Part of a small language model's weights: width 224, a variant of Muon for these matrices.
MLP neurons of a small language model. Each row is named by its layer, matrix (gate and up: input weights; down: output weights) and neuron, and shows model dimensions 0-223. Each number is 128 + 24 x the weight over its row's rms, rounded and kept within 0 to 255. Numbers have three digits each. A neuron's up and down rows have the sign that makes its largest values positive.
Before each neuron's rows, "fires on" lists the tokens most often at its 100 highest values on Wikipedia text that the model never trained on; "fires after" lists the tokens most often just before its 100 highest values on Wikipedia text that the model never trained on. A number after a token or word is its count.

fires on: "un" 12, "ig" 11, "ed" 11, "il" 11, "n" 9
fires after: " f" 30, " P" 11, " F" 8, "f" 5, " s" 5
L7.gate684:139128129140125157122109102136147115168124136086119139119138138093129125114119126110126137106141117146123105181145117153106133097118144075169114202141151114097103064110150155090118125099136112127107090167155103111110175118144107162137137094151103130086137132100159182123107104137101127099142144150143163164140115115170077093087109112124129143113129136118138126126145154153167121146123128096098123136121132160143153099095114121155148109127133154128119138106119145130122160084118164107110118155130152133114126148147105133101114125149069157135122162094109113148138095153192113137120110115107165144107143122116146141134133105133156117170150138201108166133099171185146117133145
L7.up684:150114110092109131118116114142099093149143139095115148134105097131161121167121118078110121107113153114149136143117150104137071102141136133108134132156071104140135138117143162105073145132134107097128099160120171153140130167136130138077182134151147156106100125113113126161144128137098143153153108148130138145121130143158122099136127078116109133104133141132106104128118117100091081144122119107127112126148140116132178122158090150100146134130103133106066060152134071097109134185116137148121144119132137125151137119106113139127117138125135109134112150143062112132113149167155161114111104112109184137110117134098163143154113158113116158165134104171110176150111171172134133162134
L7.down684:112148120101121151134147140131173140158115102142140158114068179124119123085152138140142170165108123158107156135176162109123105166131097153116091152162176120139084181125078114140168121127141153148154099127109179109126110114141096136127126082084129110123136113149110142097110102130154144124140133113168099154112117094111131165158154110176144129102094109114116120095151133163146113113101146166150121143169094162151151125129141127177131135132146158173083131103129149163127134109147120134148102135094144127111127103137167099138145177108161130100160173143137154093128149115147136176120129172108103146125138115089104137122147114151123146112110115132095111128143149119144113149117

fires on: "ev" 40, "te" 23, "ar" 16, "ue" 13, "se" 4
fires after: " St" 16, " d" 13, " F" 13, " D" 10, "le" 8
L4.gate532:113126094134116149091130130099113129173105139103146121174107154171147096162159124123117081134106136101123099156134118123144126144107140155118128159152146146134131129130127158133152110115162136121149161148131115169149161138092130135164159081128111140134133126118112135111144130129162132123144141112122082095120110112132121076078126077117102139103160131147065115095157139087151107172128179140127132188138148124123181162153104114150115113126130120145076158128130151166138152125121090122136095163148116120105102134139176138082143120091066136181133101123089118140147118090112122111096155128155156096094132130163144121112137145136102144130117165138093090122142152116120108157150
L4.up532:086142114113116147129138119105116116114118131124175131158121125160119089127137142114119102126101142122101114121118101141116127132105125153091112159145151168095155135148129155138151126131119099139123128170166091119166179074103134127104162118134111154077132091102118156116102133113129162149133169144110082123132060134127126091132175151130138143111146101159090124109171142143086129107168165131117138147124123115129137174139114080143098150144129141164110097145137183140130150122148106142155140158132141110123092108124092133131159108148058122155093115160077138154145131126135145154116115115157122091129122126088098142113153121155108127170139134114122159105175182093166144156136
L4.down532:129088133138083159120186117105138106124131110132146101142131134151089125107143102097080114122082132140121138107153153134109147118136072112119120115182108151136089141106083176140095135163167106132128098126174096163113166206154161148169161094137132148117128136129105098114170110094123133113109143136150121081131112104163074127152134097120119138113154132180146116104147136158140130129129140146159148170147117111125133158186142155145130144164122128132111144147148125115110127151135145132168124134145092125126160100153136140071157114084131103105164144091131134138145138127192117122161120115123103108129090147169158146156127119134129139123133136118126153121134121091118125142148

fires on: "\n" 70, "===" 30
fires after: "\n" 42, ")" 14, ";" 6, " career" 4
L2.gate379:145124115072142116129098133105127135106116107125115172146081137077114115165100099109146161130113125107139101112115137112135160152110116138127141133103111109190136105104135111136139121153093159097121109128102121134146097171119095128134109112092127127148137134120163078147129091115106166155141164069177143085179115126143129164163094170141115129170128119119112125112135084123124102114148105143114112144171119125155147143163121144144106111118077110134143150105135105110134152163150183121166132088178110103133145091112116115127156167157126096187094130125109110135133071133123180141137140119149127083116154131122130118132105165137135104139129090124133128127151166127089108135117
L2.up379:146120137126120113106181103148102124116134160102140096134109146102134170173136106120116128127114110137119139142128085117159127157127167122129156170116161111142121113169144103148100141147083080131110152095101112131107100134128142121142172092112123113164146106106138149131117159123140110136082187136085117108144143159133151173138137116167116119128176153141112145108159132087121144121140127110073149126100117106085140146128126126126153102117105110119072103134088143131142140170133141158147099116178123154117167140114116115130131122149082113084128120105156133142084135153162118096167125132173063116099127133127165127132092128120091152153117083094167130085089137150140139136105
L2.down379:147099133150120124133137144129148104117125126127087186132158097132143133130167154154130120153143194149134136120118161118137128156108123126138138148121112125140137133106109112114102159102122153095160118151122111122139147162142072121131180115147166141093103106149111164166139072138148124156136106103162131122123131132125117093153149146094146157154163130112116110143159126148143111152127117091155135090112146146120165113125113134118142100173185138097192161112129103149135133149111158066142171112120105094087096124110118139103118122148123135132089120118105050134134086146077149132100183120165137085134148111148087111113116143149113135105176106123135143132153151112107136117144

fires on: "p" 67, "t" 13, "on" 13
fires after: "y" 25, " pro" 7, "ur" 7, " h" 6, "im" 5
L3.gate635:104127120187092108155120123141142142127129137136136104072150119123110135128142134162123100101143112151117150132193157156125128115150146112120120163168130099144141174153098098100158156138142152176122144145121154152127094096128166102156068116124137105123193141136132137121168141156135137151127082141104108135138124116139142098092115082168106154120144118134086124111120111154141124126104085118095127154107125134126139116158117155197153145124073115137128155119102170129147095153144094150097080127115144143102110103075118160116103132152152169113138110138115112136099070149102140139132121116134102088116152129098115166122105129143128121103107156165103152158115145135151107154114
L3.up635:134136142134069139122154144160101156133122117157110150145148140138146122153127111136161126131104074120127131064127131148181121111113144110179105169137129128158106121147104159122122140150107138164141090139107135132176082124123140132106104131128125128157162126160180144107165147178136107115119153137129146137107119203114149135113103130154107131126157109178082112119124124185111080145110088140119129158157148129094093116146148152134136152146107112109108122143093134127107166172111128129125110100164150138124139117096136185134135145120132156127099131138117112163127135149163115119138127111128146139115127196124091113097122101118132121088142157162110139137106171103096197114128
L3.down635:139108134076075140130135140143142093130128153145105117108168149128091137137149166150160086136122089119121144169121123119100140087140086147121142107115155142133121114127136164166158159095155122121179178149114139102149145144130109157127086109120149100140140107123162110167162114169150151144116163113106137122131143138163119144141123148129094119141140137159111111126108088132117132093144094140133111120128178102074077137143109123131116074108117136116115109136138140121152154153097118165151131126145157116152151152135155116142127121185129108157139097085176116144128146078196133116084119081116146164116151117125128145136164090149118128096134081134133146141128130124159166129176

fires on: "use" 35, "ite" 31, "ing" 12, "ise" 4
fires after: "a" 22, "av" 12, " M" 10, " s" 9, "s" 6, "o" 4
L2.gate576:115165106201099135116150146136104145120152134145101111134134107132134130141130116145107099130091067126136088106127117096083121111120103083137126123106157097083123117089115113131070114116124128129156119102120118158117123166163158106077145185126134162142137123156166139102114135159150137168146121162111134145150106151115162103133144124118110116139132097112115167137106148112130139131102127128152140137127100134099095123099132108130133126133131212149115118105125095142124107136144146086151144140136144163111106142165132130165156126131120127161138115128142135171186105125113170119176104102125075171138126125139134100174127159071131141148110146080115123109122105115183150118155
L2.up576:131150142161135152140110117086080165105098115146107116135112139082174147135148156139122119155097094095159087137175120102123129141101119125127105124125134150123177112146107153117123102147117138132109127100108149137097136099102124150091140173150149119125133102130157110135123145164132127085072109138173130131128145122125123127098106160124145181121131126160086132149100131131149093126126092121181129156137154125141121158148181179095160080132146163154102115106152101152148160133116146125113101094144129146139138168142177140120140152132152103143112094113123179127166159116132163164170138085132113106122143114084209141134132135145121105142115152119156132122140148104124097112114
L2.down576:135153117157157135108144149063125106157103130149113070155126093102110109109143151131111116162144125088124116151112121084138107138124122160117094109107158112141153147091094132112132180132107153154182134127174142137094119122109175169142170125100148121118172126137126147104128167147112143120110138117152194125165125096133147128088106134144123133149126168170133115108107157138106123122110138126155133155130129136127078147125166150079104096146108152114085111169165117132095142105108106129104125111119133092160137140119155096111120108118115153105110101147121156122150144125139115138150122098119115100119126161141126120150072125105136136153132150115191170118143142103117076188129

fires on: " I" 38, "I" 22, "ran" 13, "t" 10
fires after: " G" 21, "." 19, "'" 11, "\n" 10, "G" 8, " \"" 7
L4.gate349:091117184108164091115135102101137113103144137141116129126122148130138166162121145133120112109082106099149156125135138107118157094149162163121178126128130080105111175147176141099090128153152124153168120083129171159163124134124138070139090116121101121137147158140136118095105104105109114128125111100121158138140104127131095118103152100102112136085115165103111132135115198137116159154127104135131129095109113127120118143086145111122156099114130118125148071138123150116107168086144146113099093125149110130111146093111178139155154152087113105108130095143160119137152199109132089138116126161097088142162122146118151143138156126122101102113133107129110116136130123128181117112116
L4.up349:133137162119092101120160113117134070133132118107101100129086121111065110170146152149082166111148133148131165138134121148116145123139097134119160106110120091135143114127132101110111089117111131163134124093136136146160151108173076097144108181127087103156114114112139118140104144125109152096145123164138110123154103109105099068122127110112162118130125124157128158110086129142126153151066130142132142108130140164103133208126083082107172117124139137140143109122142133107133119116165138153104131145135135191129115109125146120175110157153144111145084099118166115087128126147142130144119122184143140102153117099094123133134140117126103102147136143108152121075130142160140102121115
L4.down349:088133104139132117119155099163131068160154142124092129145136145126144144093110176133144160116167125119092127132126155125176129140151113135077132114131092161127131126165110106147138135132123089137115118145113155117130163123077148119132128170153140135080142182169138134136138134093146142119102099174101142157095079101076140097119108124143145197158143134162128112110114126106103162112112115114068102123105134126091137123097097134116134124123147086165113167172140071139111126157111109123139102139106091138147127153118100142143133126093181135149107127083100137168118128099113107120165112125127107119157099134099103153131113134121131143117128108108140135143168086154143115166130

fires on: "se" 58, "ue" 30
fires after: " the" 18, " d" 13, " Q" 10, " The" 10, " sub" 8
L4.gate314:086142112144137181078111135076104146172147131129112172124139088141099123146100150135074138166114169114110127168143125129117134151118167154103117127129136096106113133144134176095130154171111120129150114144145111140123160135105142161088159100130151110101107105074120116050132119107098113106117103165118063083133146160104111113103115125126118164172150136118151137118142153139140150161088122107126130149095085140125128098165130114164115131134117132110129116085143106148116105110111136101128131106111115185106116132142123104107124107130136082133098120126118149098169134110152141155124110156089145136105087152094106119146167160155120101160101141155129154119142121101122145128131
L4.up314:127162117158136144125119163127142113082170116126125116116150074130130093119112082146123089146149144149125119130134114121145123114106116148084147200068113131112152122093132127108162154112119115154115126137149107152111159105084161126124153138128151130076104101087140116181129128141144099136135161153144085105129155153125137129137090149159109161128104147169119150166136148156126111121153137113107116113161116158134124124143138095122143128145142161111139110168140160102132077157144108111130152091099165121117156094172128170123130134189126093105119159167061144115120113122143101127090122115110110125150119108121121098154119154142154122092156107122124156084114190123129156147137
L4.down314:111092147148150119108095063149122156135100102064157121109192089105097102150156149148088162119113081183110151163133106108121136137123103134137154151179137103090126146166124137122127138123147139108096142091106102180119133133159137130120102110109135128126112142128122156085113137104110132127141120140123108130153110182087136144172147131113147101162143132165099157142079130091102129164115130146128162119146122117152132114134116097139101133188107123107145143121156120108112139154144129163101105114182145147069129127149118152102129145102118113113143137103110128106118134129163119151137103139103140091126126114183104157122122134132089148129115103104117122077146129181131107138138

fires on: "at" 26, "p" 20, "t" 20, " rep" 16, "it" 12
fires after: " C" 14, " O" 13, " T" 10, " E" 9, " pro" 8
L3.gate719:123140126190097149129133139151114151136111146124116126099132083132142183186138158089123115144144088148107146093159178089154146144166113079090114131157165096171169113165162154179106110145116111127131124123111124139173125143128124130151096121139134098139192121113155137082087134134117154148125161101138123138146156158148147126129132113154112154144123139104100122085103117151115084088158151127107154171120120136151105142127099126133124119121099102119167163099142136112158137126144105156120156142075077132107130117128115146124173130143134133133151122114100128129108137091156115097127085092110131133164159141095146093114114130082132113110124135134083131124155158133152110112147
L3.up719:096153142168132129141156104166148107117125145115140109096124143140156127152085174122116081168149105102126135158185155130097113137106087167167133125090157086162085124125133104103157161141102070111122141155071114169117137115139130135112100097126176082085119107129103148125150120152167123154127113147137132139151114167097086149136106137119144121135126108160117128136125126151131097117165133125140149141121139155126075111150127102152146116147152127134143114084135123111176120158141098099140128142125158151101126087133101160152140094152141141108076154173155150155120132091121135115078113114136131127112076091116097105127099110100135114117122106152150135142158127131146136154091
L3.down719:118155163096145123095137142154117100106129171151141108093128138110097151143100101124114111133162112132076118092145129085145150126109118179140131152157134109134136105124127121100153113130141147122139159123134167125144124166138129146151143183133121112143110144130149097118105128109117090134147163164094129130136176132145090159161159161122123143114101134139136124119138083139128103149156079091132096181123158089126119105141119133083112063139132168131148151136111133137108171119130071121170175115097145159140113109147132141092125143146116129157115129165110136133113143093164141112105131089113128124137198124095151162148125127089120091101082092096129124125074119104156153147122

fires on: "en" 31, "h" 19, "mer" 11, "ch" 6, "ig" 5
fires after: " A" 17, " H" 13, " G" 11, " h" 7, " B" 6, "c" 5
L5.gate607:144123144098171136178155118175174118057093132138115137194177118117118091100118130095149125093109113126151153148137150123096130108135143101121153154113115114141110086147150130142128137132104167132072151110133131096144123109161110081146144138155127164146121127188158133140137098170135118142141085132094102131092129202156126112150140091134127143135102179114148168120147116113132163124093124135108120127159140132105138131101110152113124122131140136116147115125103116146091153147107122170121128156164139175147099124154123140092160118098134130155130174148116101157165135171138123100138099141160156123107116102153115148128090160120109135080136111102158131144110128129117144130148
L5.up607:112122194113138118093142094130118160115129123089141151137151153117132085135087144132144149054108159121132132154124118140117138104098085101101128133116139110118116135143135116069135157130110137079045155148127171110121111095127113091118149128157125153179105147122120105151121141176156180145116118126115112174113150141160143083100152126118092108150109136139120113141111138101119146134091131103077115126141194124122099108131158158162137108128143148107151121107140151172120138154101105159117117106140165111146096134118104147092161127138148112093121156107133155164121138143119125131190115103115118158090130125120119161098124141127099126159115146114153152140128122140109129119173
L5.down607:134120157128142159115140153092135137172132147153106090140068149094177165084124099129127085160135155133111138116121124152124128138138156098141109122143156124105121143134110150161145129099131124150126115125108127110122181080129106157137126141126105105088206099151124132118181098147111138095099170124160136186131119141136143136128093124134165134146163115135155119121130126106120136140185137095163158140113120076122155135155099130106126139140117151108125107094126101131175132151154124121130140108132123144137135126115140176123124128134125143100173113128152098122116101099119123084058099151147131123111122105116118154119112156180132097109098124101100182085122094114110148085095

fires on: "el" 63, "enn" 16, "hn" 13, "unn" 5
fires after: " T" 14, "ec" 13, " b" 13, " D" 6, " F" 5
L2.gate705:161139125108162160155152141162139159093114152148105110142146095132177152142147131120136134133170157145110140129107117125112142138095155130134135121172125126153046119116130115179095128085137109127178123070090092121145109094081132128136142123203130145169179147162160124095154088115176109130109121166128136148124106161091091129138115134139139154140145103094101150135166136086132125175155151152147134162140131136121161116142101130116128119092116094151129122118157139141129151111101148118093103125126106122158162110134110095110157153119129072117140135116096131139082110132158102141085121125084145109114138119137125137136151129116109148120162124147117111149139119103104109094149
L2.up705:153158084120156175158157144152144123102111126113111094143135090167115145118130142109113127128156109107105135125126094143119117110126136138180112133151133077125065092128125130184108144084142145108111111068100132140163112072113102156125120113183125160131114168155145108100125128154132089121142119114125159118129106110113157137150081148138118208120090111089101132170146129101122125148121121118136098146150078133109182120116126139151143152126138104151152106165140108092108179103110140138149126127127115121139172114174107118144157115138138121130154101081121115133112131146140103103075142088094140132089107139151097129151128133098109115151150129148146152132140114124129152099142
L2.down705:151144128110149128139115114136143136124070141131139095131178116152115146131144139139144136118180089145156169140114093100117140128165146101125133135099117138095093156116115094187100117142138125125109123069108137127108134089120092133159158135142100123143136113156155106090131121141174059134124143148122116147106080197128112155147099124191103139163118102104152121147152112114119132167100104109107115126154153134131192086121166155177136104107134105140109122114130125125127148134093106159152159096153105138136169123144125116119111102121146136131114078073132124129092098139138114107132170120117147124104130118157128122146121086098131161125168116164149159158134098134132115102109

fires on: " U" 49, " I" 21, "U" 18, "I" 12
fires after: "\n" 18, "." 18, " |" 13, " (" 8, "-" 6
L3.gate338:093176156167145116099130143110108086121166103108135116126128088118110126100097132063155108137138118107126103090136153123113134121181148160099070125157110101118153118107127142100111149117133109111134106112158148156148134139102129087118140117150109151132123142115163125122117150106125115194135130151134091105121148106143127113090095157097134110104084114136119166141128162095135128143109096134142105140179131150114123158155108097114147139118151136113177127088110135078126129138166106149078142127107103110114152131165129118130145166183150094128162117069086128118107128137152135125127164118091118132146089130113162142142150134137102115194112138098102143151175145141128131162141
L3.up338:127135110108136158131119127111112100115137135144107104166082129152180103125146118132164122124157118123105120119106105145105089121135085145118165108141117124164139131123133109092135174166151131128141145105145110150139091112123183117104138198154135095110131128079141112122156133090113145107166102159134184130084118135158089137106118144105142149110140069136119145105120121161093136119123149104140133101128077096132136139148136136111143152123061133107125161106127167131145141146139145140104105129163125158127136113171107072102079113135158084081123110108070130109128118157164109123114127116139166112185106113104126180116093141124130135172116130116129143102107120127146098137133
L3.down338:137116152119126113126096156129063091120126130073111095100114122135130130129143122138107110125136141106121098094128114130122168130147155151153130113104137105118137170168133144097110141116113107178128103091157096121140122127117178087157148168120101129141167123135179122133172130095163124131129120127140145055104143147161093132124145122125125151113150117137128097158097185148099106119156111118144122129112123134116118170168176122116138133076119109094156147132142147073107112106108112123102159145115113131132145129152125129089084170082161136104125085120095141129107116157112110136149120140125116138139096088072132127136105170103143111188141090115129089123140093152144125159115

fires on: " " 53, "p" 31, "ity" 6, "%" 6
fires after: " res" 18, " |" 18, "ajor" 6, "l" 6, "i" 4
L3.gate735:137113157112155175155102159157143111127139130135140161104143129118072172149152147130114118113096105113100165131142095099107130151154111119127133142132139115142124142135143109110124139130125163145140136122120083132119153139130189107133153161129090104089139138123137149079132119148113130112127152124134132156130136191118168145099151097128104092175155132093082148093076162115152131104129155124122130112089142129123154139192105132180108165107101106143119134117130139145167161093127108132147123093106112117143114094168125119113075151140070134134122151145148079167110143112123129116111147084152179103159134112166106097113128098116119157147103170086114104139126098156129140140137
L3.up735:098112174122162150115086169171124120113138148115097147109158093099069150163129112090103152165143152107095177151102181123090095141114103146095118122137100084122102098128119121114140096145094158151131099113127113121135082128164109127138160115115157131122099161117120109119150141153111090141145135142087109185122156159107089131112105117117123132163200110132100143104087143141113106148140115150117139115135108140134099108174102142147137193123150135129117135119105123171132190134105098118149136125078161144165134121152138142141106124146125143114160127106119085126111114148135124117145128098115181118138119133123150074140100138140102144138135115109158129141147127119107120135148
L3.down735:122165162154115140158135149170197126123119125161087102108106137156135110153177113130115120101133111159125126073107151166117084160147098146149131107105136113138136131137180136105151172102142154118127164153105115123116132119140126156091206140104148135142136139162109133140113158121132105084101159111141139140185143148145145113122131131117110120130113110119079153117113129143119113117109099157133118150117156111112181101131119123136145150117172119196140115114117097146130106116098106159140106114063122132143110088124127078112145136152103132118102086134152126142121158156163170136110132126129158131120142120148126116158135176139152096158175164149091118114145116145130089143144

fires on: "w" 35, "h" 27, " H" 16, "y" 14, "us" 4
fires after: "-" 22, " (" 15, "." 10, " The" 10, " \"" 8
L3.gate99:111140133137150101095081166096105097099130100132159149169143120123094120101105134147097121144137152144099140150090089143142135135161121164097104146175122127141147132106125174134106114137105158143146154118127152162148098117110126145121130101119068133142154137131135097094194153140137099102160138151097131075170127160160123145145101107097159141097142120137162145156161154174162157118121106124141123122098106128175125112127115084108110068116151124124154142094087119144138163131113120115133138132122103141123183136118104109089122148129125130087162125102133127112137096131112100157167142124135118120153116122103131128124161125085105144084166096122126069172106140123140135135170
L3.up99:097162126145125117129151168120156109154100123127123140090175124112083117122082121158157147147100083168109151138101101132143117139139118124110088156155119105161148126102128148122093125126154149106143151153136158144139098129130113121098118140160128134155129124126126116094141098125101148120170141099115133139173141142134113107107093133112149112132157099126151142152180127144137137118115102161166101144132083100123125152132095101129151092128099162114122175097081096159138171185061145177173103106105130121146150096102086142094127124132179122148136107140137114154129059095105127135147143088114156153154141082125104170123151148111115118130100141123138147116106131159113112115116
L3.down99:119114153110140185131133122107129138106146107149113148133139105141138139122127155110082125122116145116114111121111103118087122145152099135163152150159157126189122104142114107121135116120122111142120147145126123107089110102142156144109100162097137143097118133143098135153162133097142127087119140182161125122088140112114091157146107086119126158171084138081166139158170122151127140136090112123129144102136127136119146130162181115163118103111148124148158128107164100156086113138146135099163142129163105141105130181109118098115125146086098139124124096180229164086123136144145110140160131144123099127128132114094118160127138149145153126100151116115145081100148169155161142141147

fires on: "it" 42, "cess" 25, "use" 22, "im" 11
fires after: "uc" 16, " M" 15, "a" 11, " T" 10, " pro" 9, " s" 6
L3.gate12:087102134170099090140183096112155154159119115118132165157136139089142151139125168171133127163132148128133142133112148091097136159152174122154097121122133117128142117133094162081155074151139124160117116157102167158127126106119119128100119135119170148140147145108110106107102140157164143109117138146136137107129142138147110129125057131118112182122122100094122138143102093058098130185125135147130132087155134136100130144113159104122125095158147177136100124133153103138144145142123143138114074179099127109093131125151106113079127122158157127095140141131131138179152161108132140141145128094109125155164137132128148086098118129103153173117108111094103120121129139142119124155104
L3.up12:155148169155086126126136111129121123140098098129125122148124141113106097162165131097170128126138170103155122115130111094113139157081106174158129151154112099104090135110113156076129117131107135165154118137120164159156123118113159098115106133069174120162132122134096129131110125192130127108180151130165132111102123124103104136101090102132138165191078115172118122124090069089139112140136139096103155120132119163125106133118139140115082116114173155124113102133145125120087123147109120108103115110087176146149154116113109153112118128095127104103131119136109138112121135091119165148182118114089121116147120143151167116123113099106117112117120152113127114150168110161159116115141
L3.down12:135112168121116146129160122129147104161110130163141145118122145105146136111151133149120076139100159127111127121127127143129109186083150101106117126153118120117163141117121126113125087135147113160159121107115138145158136185135138123104103156114148135144094106119102111125149131132117130103128109130169136149126106103098131143100118131106134156130130116130164113171123134150105134127091136120132156120162176128073144126072100110100148152094166146118114125133133145123104076158133135118101119100080061102153103144183126148075092139134108145140120137082158129136126100108131129111154082145078156138160139115154093142153164134151097109098143087149127143134093074108202122156113

fires on: "==" 47, "\n" 26, "U" 20, "mer" 5
fires after: "\n" 64, ")" 12, " (" 5, " T" 5, " career" 4
L2.gate77:117124177131100105142131124140152134111112115124126125149157139133115153145116129094117119141162144156160128133130133128142092137154145141100136164128090113180141118098116120138132124122100111121132091118125117121170143131159145174127114132137145100061162149111142125131140129112135132124139119157128134116154159127114180095119108098156086156097167080125135112124117138103111150084102162144102156101156127173148117191137125121137142164129104149107120120111088098126194128145081157140114089108138127095134152173140106128131132102098145114113123104098098122163076117175101096100144151128131121104157163127125127112099112192133129070173124109108073160121133151141092155158119
L2.up77:093166114159090126107115088147111105103113116123130148127126153106154139154124126125126152159163139181182124111115128147118157121116121130086141166121120091120141100138141138133136127107112085145158146116112127124117124109172118172110157109106133123126187091140152114139150119095098116159153142134157126141152115146164119113096146147133134144115137133144117161137154064108094126135122151108165139101137120146113167165134152100117145169089125130151121076113128116106187103150145171139125148148205159132145111104115083126104096082148138098137115119135111136151119125171116100104159171109167148101117114143136138142114151143100121092159081103113089167116176152137113111129131
L2.down77:151071149181080161138165131121168095148174124151119154139126116110144163128063126103113149132170162142130135130107119132145110164124137146138123146124094129141128143163090110141115139117133153147096137129141097144156142163123135173103143123117100105110174130079117143143136142097156144128114144115103131065123141096088130115139123095129128137113145152143088108115101088136143123160127141122176137117130146154123104133179126157100107158109102112105115107107133151082129103144063161129137105147176147084096120133112113128091117119117115127126110104102093119160077156127093143130166095118158080076149108111143098096120103150130133112118141119126139125095132140130115121098095

fires on: " " 100
fires after: " |" 100
L2.gate11:082129115091131181136088121167146138105137139187117143127132128106121121106116127138152119139151133133122140177107135096115179136176139132155171110140166108110136110147129166134120158091115160120123106140116164130075148135132149162124152138096113104104126132147108163124124118132113113091164096172119174120164123098113161107121173090102134101112116110099126113129118165170117104115157111173139104138089136135129158129155128138095078131136176093168130128144151126180126163135104113121158148109114140130160123125141123146158097165129111082106129123103126146127118081155110135169123132083128100135105093115095121147140129172184130121089098165130151126152124152136137158121139
L2.up11:100126124130142085123153152168136100149127138116112139186122122156050126123147130162114176160111152136114125134137132144136110148122167081107113104097117119112156122128153133109147132136175146124099120107097160153147149154120100151106127098135145148146147105161071142125137143125131091124162138157106173133177151132161112114161115137105113129119120123133105091092145151096137181119189135184132138123151112107115109101164113147109107138137163091133121072114138128156099133158111132155162123113120118122119100118121070117101134202157132101134159172128137127109103111112105134129125106075131090111130145123132118118165093137122108127134099154153123145144106163122108085127133
L2.down11:127155156139117123143128128123190118141170122188143169091168140131147127121090102068116133123172137128150113123092134104135178150129156140177116095147176129113138121157141151100182140164132126122116152148137136131104110117135187149088151145109120155084149137150088124091105150137114102118128099130167116103157128110082160093131141121142155124107158111117126125112117121149149142158103154100110108194152153118076159140126105145154169124105169112177126166146130152143113143106117121134099124156098076125138143101149158128155121091132151111115137123092176106136153170153169133135149132139121141118142100115136120112119120140122119139157119128128123119127120081081126140137131

fires on: "ity" 20, "enn" 17, "ass" 15, " loc" 14, "unn" 9, "ublic" 7
fires after: " p" 26, "un" 11, " D" 8, " c" 7, " is" 6, " T" 5
L2.gate761:145127140125135121143156115093129166161126121096115136107130108151134141134111173102214171102131147122092132128121084130123102139169130165139113072090119145189118168201078120179134145101148161141138116151092122126144143131094120103131106126156098140126091109161136153076094160145128103131107144141125128160157146066150113102133135095116108149148094145090102135125117148176123132148155134124125104115158135100175120097125120153121114123095122116173151164108155163122094137097111121113178107124116093154131113118114141144094123165133124123144165136107132105122116124141131116161107157132144137125144109115132146114128118095154136112110113115159142167134129164101136129101147
L2.up761:172132118136126119171102097092136182147175090118137110126163098146128157128111150116188152119137130112106143110118069108150122118151144121149152145111137124148097163128082129178145138108143142133112097122138123148123137103106112162174099135174092151140111097111125162088134128149125133126143138154116091137148119080117151121142145128130125142138120111118092169121112164156104125126137133108157105111147108136130122103099094154143096148067133109169161172108099144108099176130132107120140162128099064148122140130105117171108133164133111133093134148135151110132120119175144109153142142142143125143144146091135167126131119068133141133112100091164183133124121124081121148102157
L2.down761:152120142150168160142136084114138165122139138096131169131163125122134095140114105170152128113115177122094136187141097106113139128118129129136146126103143163119133161130079112103138137122110156107126149125115093104147104134113115156105125137136100132140170156113117129136130118142137075116107122167117096122146159132149116106151164118083097140125147111149109138141101143136106136128194106103106107182152109132114111122097137118108124100103152124135166133140160102128111119110153160118145146158098062149110140119068110077063125089141115161122124124150124160119099127176119118110158153130082110131149160128165080121095105114162126108137171146125123144140096089131111085124158

fires on: " a" 31, "al" 14, " of" 12, " an" 9, " by" 4
fires after: " is" 25, " re" 14, "," 11, "ies" 8
L7.gate683:105117163123160110151110183133146131096124120123138111148142095141151169173124130090134125127126153133133117115112147143185114088094132146112087085170142105150139165141158161096087118157125094143116067144155103140144097149128126123126141128150151097099117131087115152129180091068134104144128155140108068122106142155135142105127115085155134112090170142119160144112120118097142129112063128134112144122108142120157124106124140132148126161152127159136153131153095120092127117086115112117108093152106109168095104122098179138109127107116108113111126127134125118136139138131112092113105088133121146127165112126124149098153102133147089149127121119054162141158126148122136078141109
L7.up683:115148163080082130112117121093131114116152140156126133043127124093132113110158105125186126096146110138140144129145130122165072130115117140120108159146138134104120172132134097095144123138158124127134148104168154136117136160097113147130080146139114115141108132147131156149182178128119114113146109139122108123143147093135101110119136119093118137114130074111101107146090098070190126150162110147145140119123127159170133160165125128173104142119123122120075161130141098151107112101115111100093163131131150125122118133147096115138177088119152147133137100132134154142150116142091137126157078124140163112155135146118121152128127166158115149117097152082127144093166112124107110101092
L7.down683:148098133128129167126150123141112138131152138135141121140135089177145156176127113141117127123098157106124141127140130159149120122181107113143187127159128125113119172132109153114164152152109090115151083143129125086120159138123147131111100107105132117102100150146124110139099130095097137134123149106142111138139093161141149104107126101139111095094132115114139121126078195073077121141143116152113131122159182136126115138137120139150095158141132153132132124099113112133131155125124101143148127130089108129113160116160187151081144173070163091111126124127174149117107102113099126164114097104153128126194116127079129139147139091084127113138119141146145130091199142108139108138133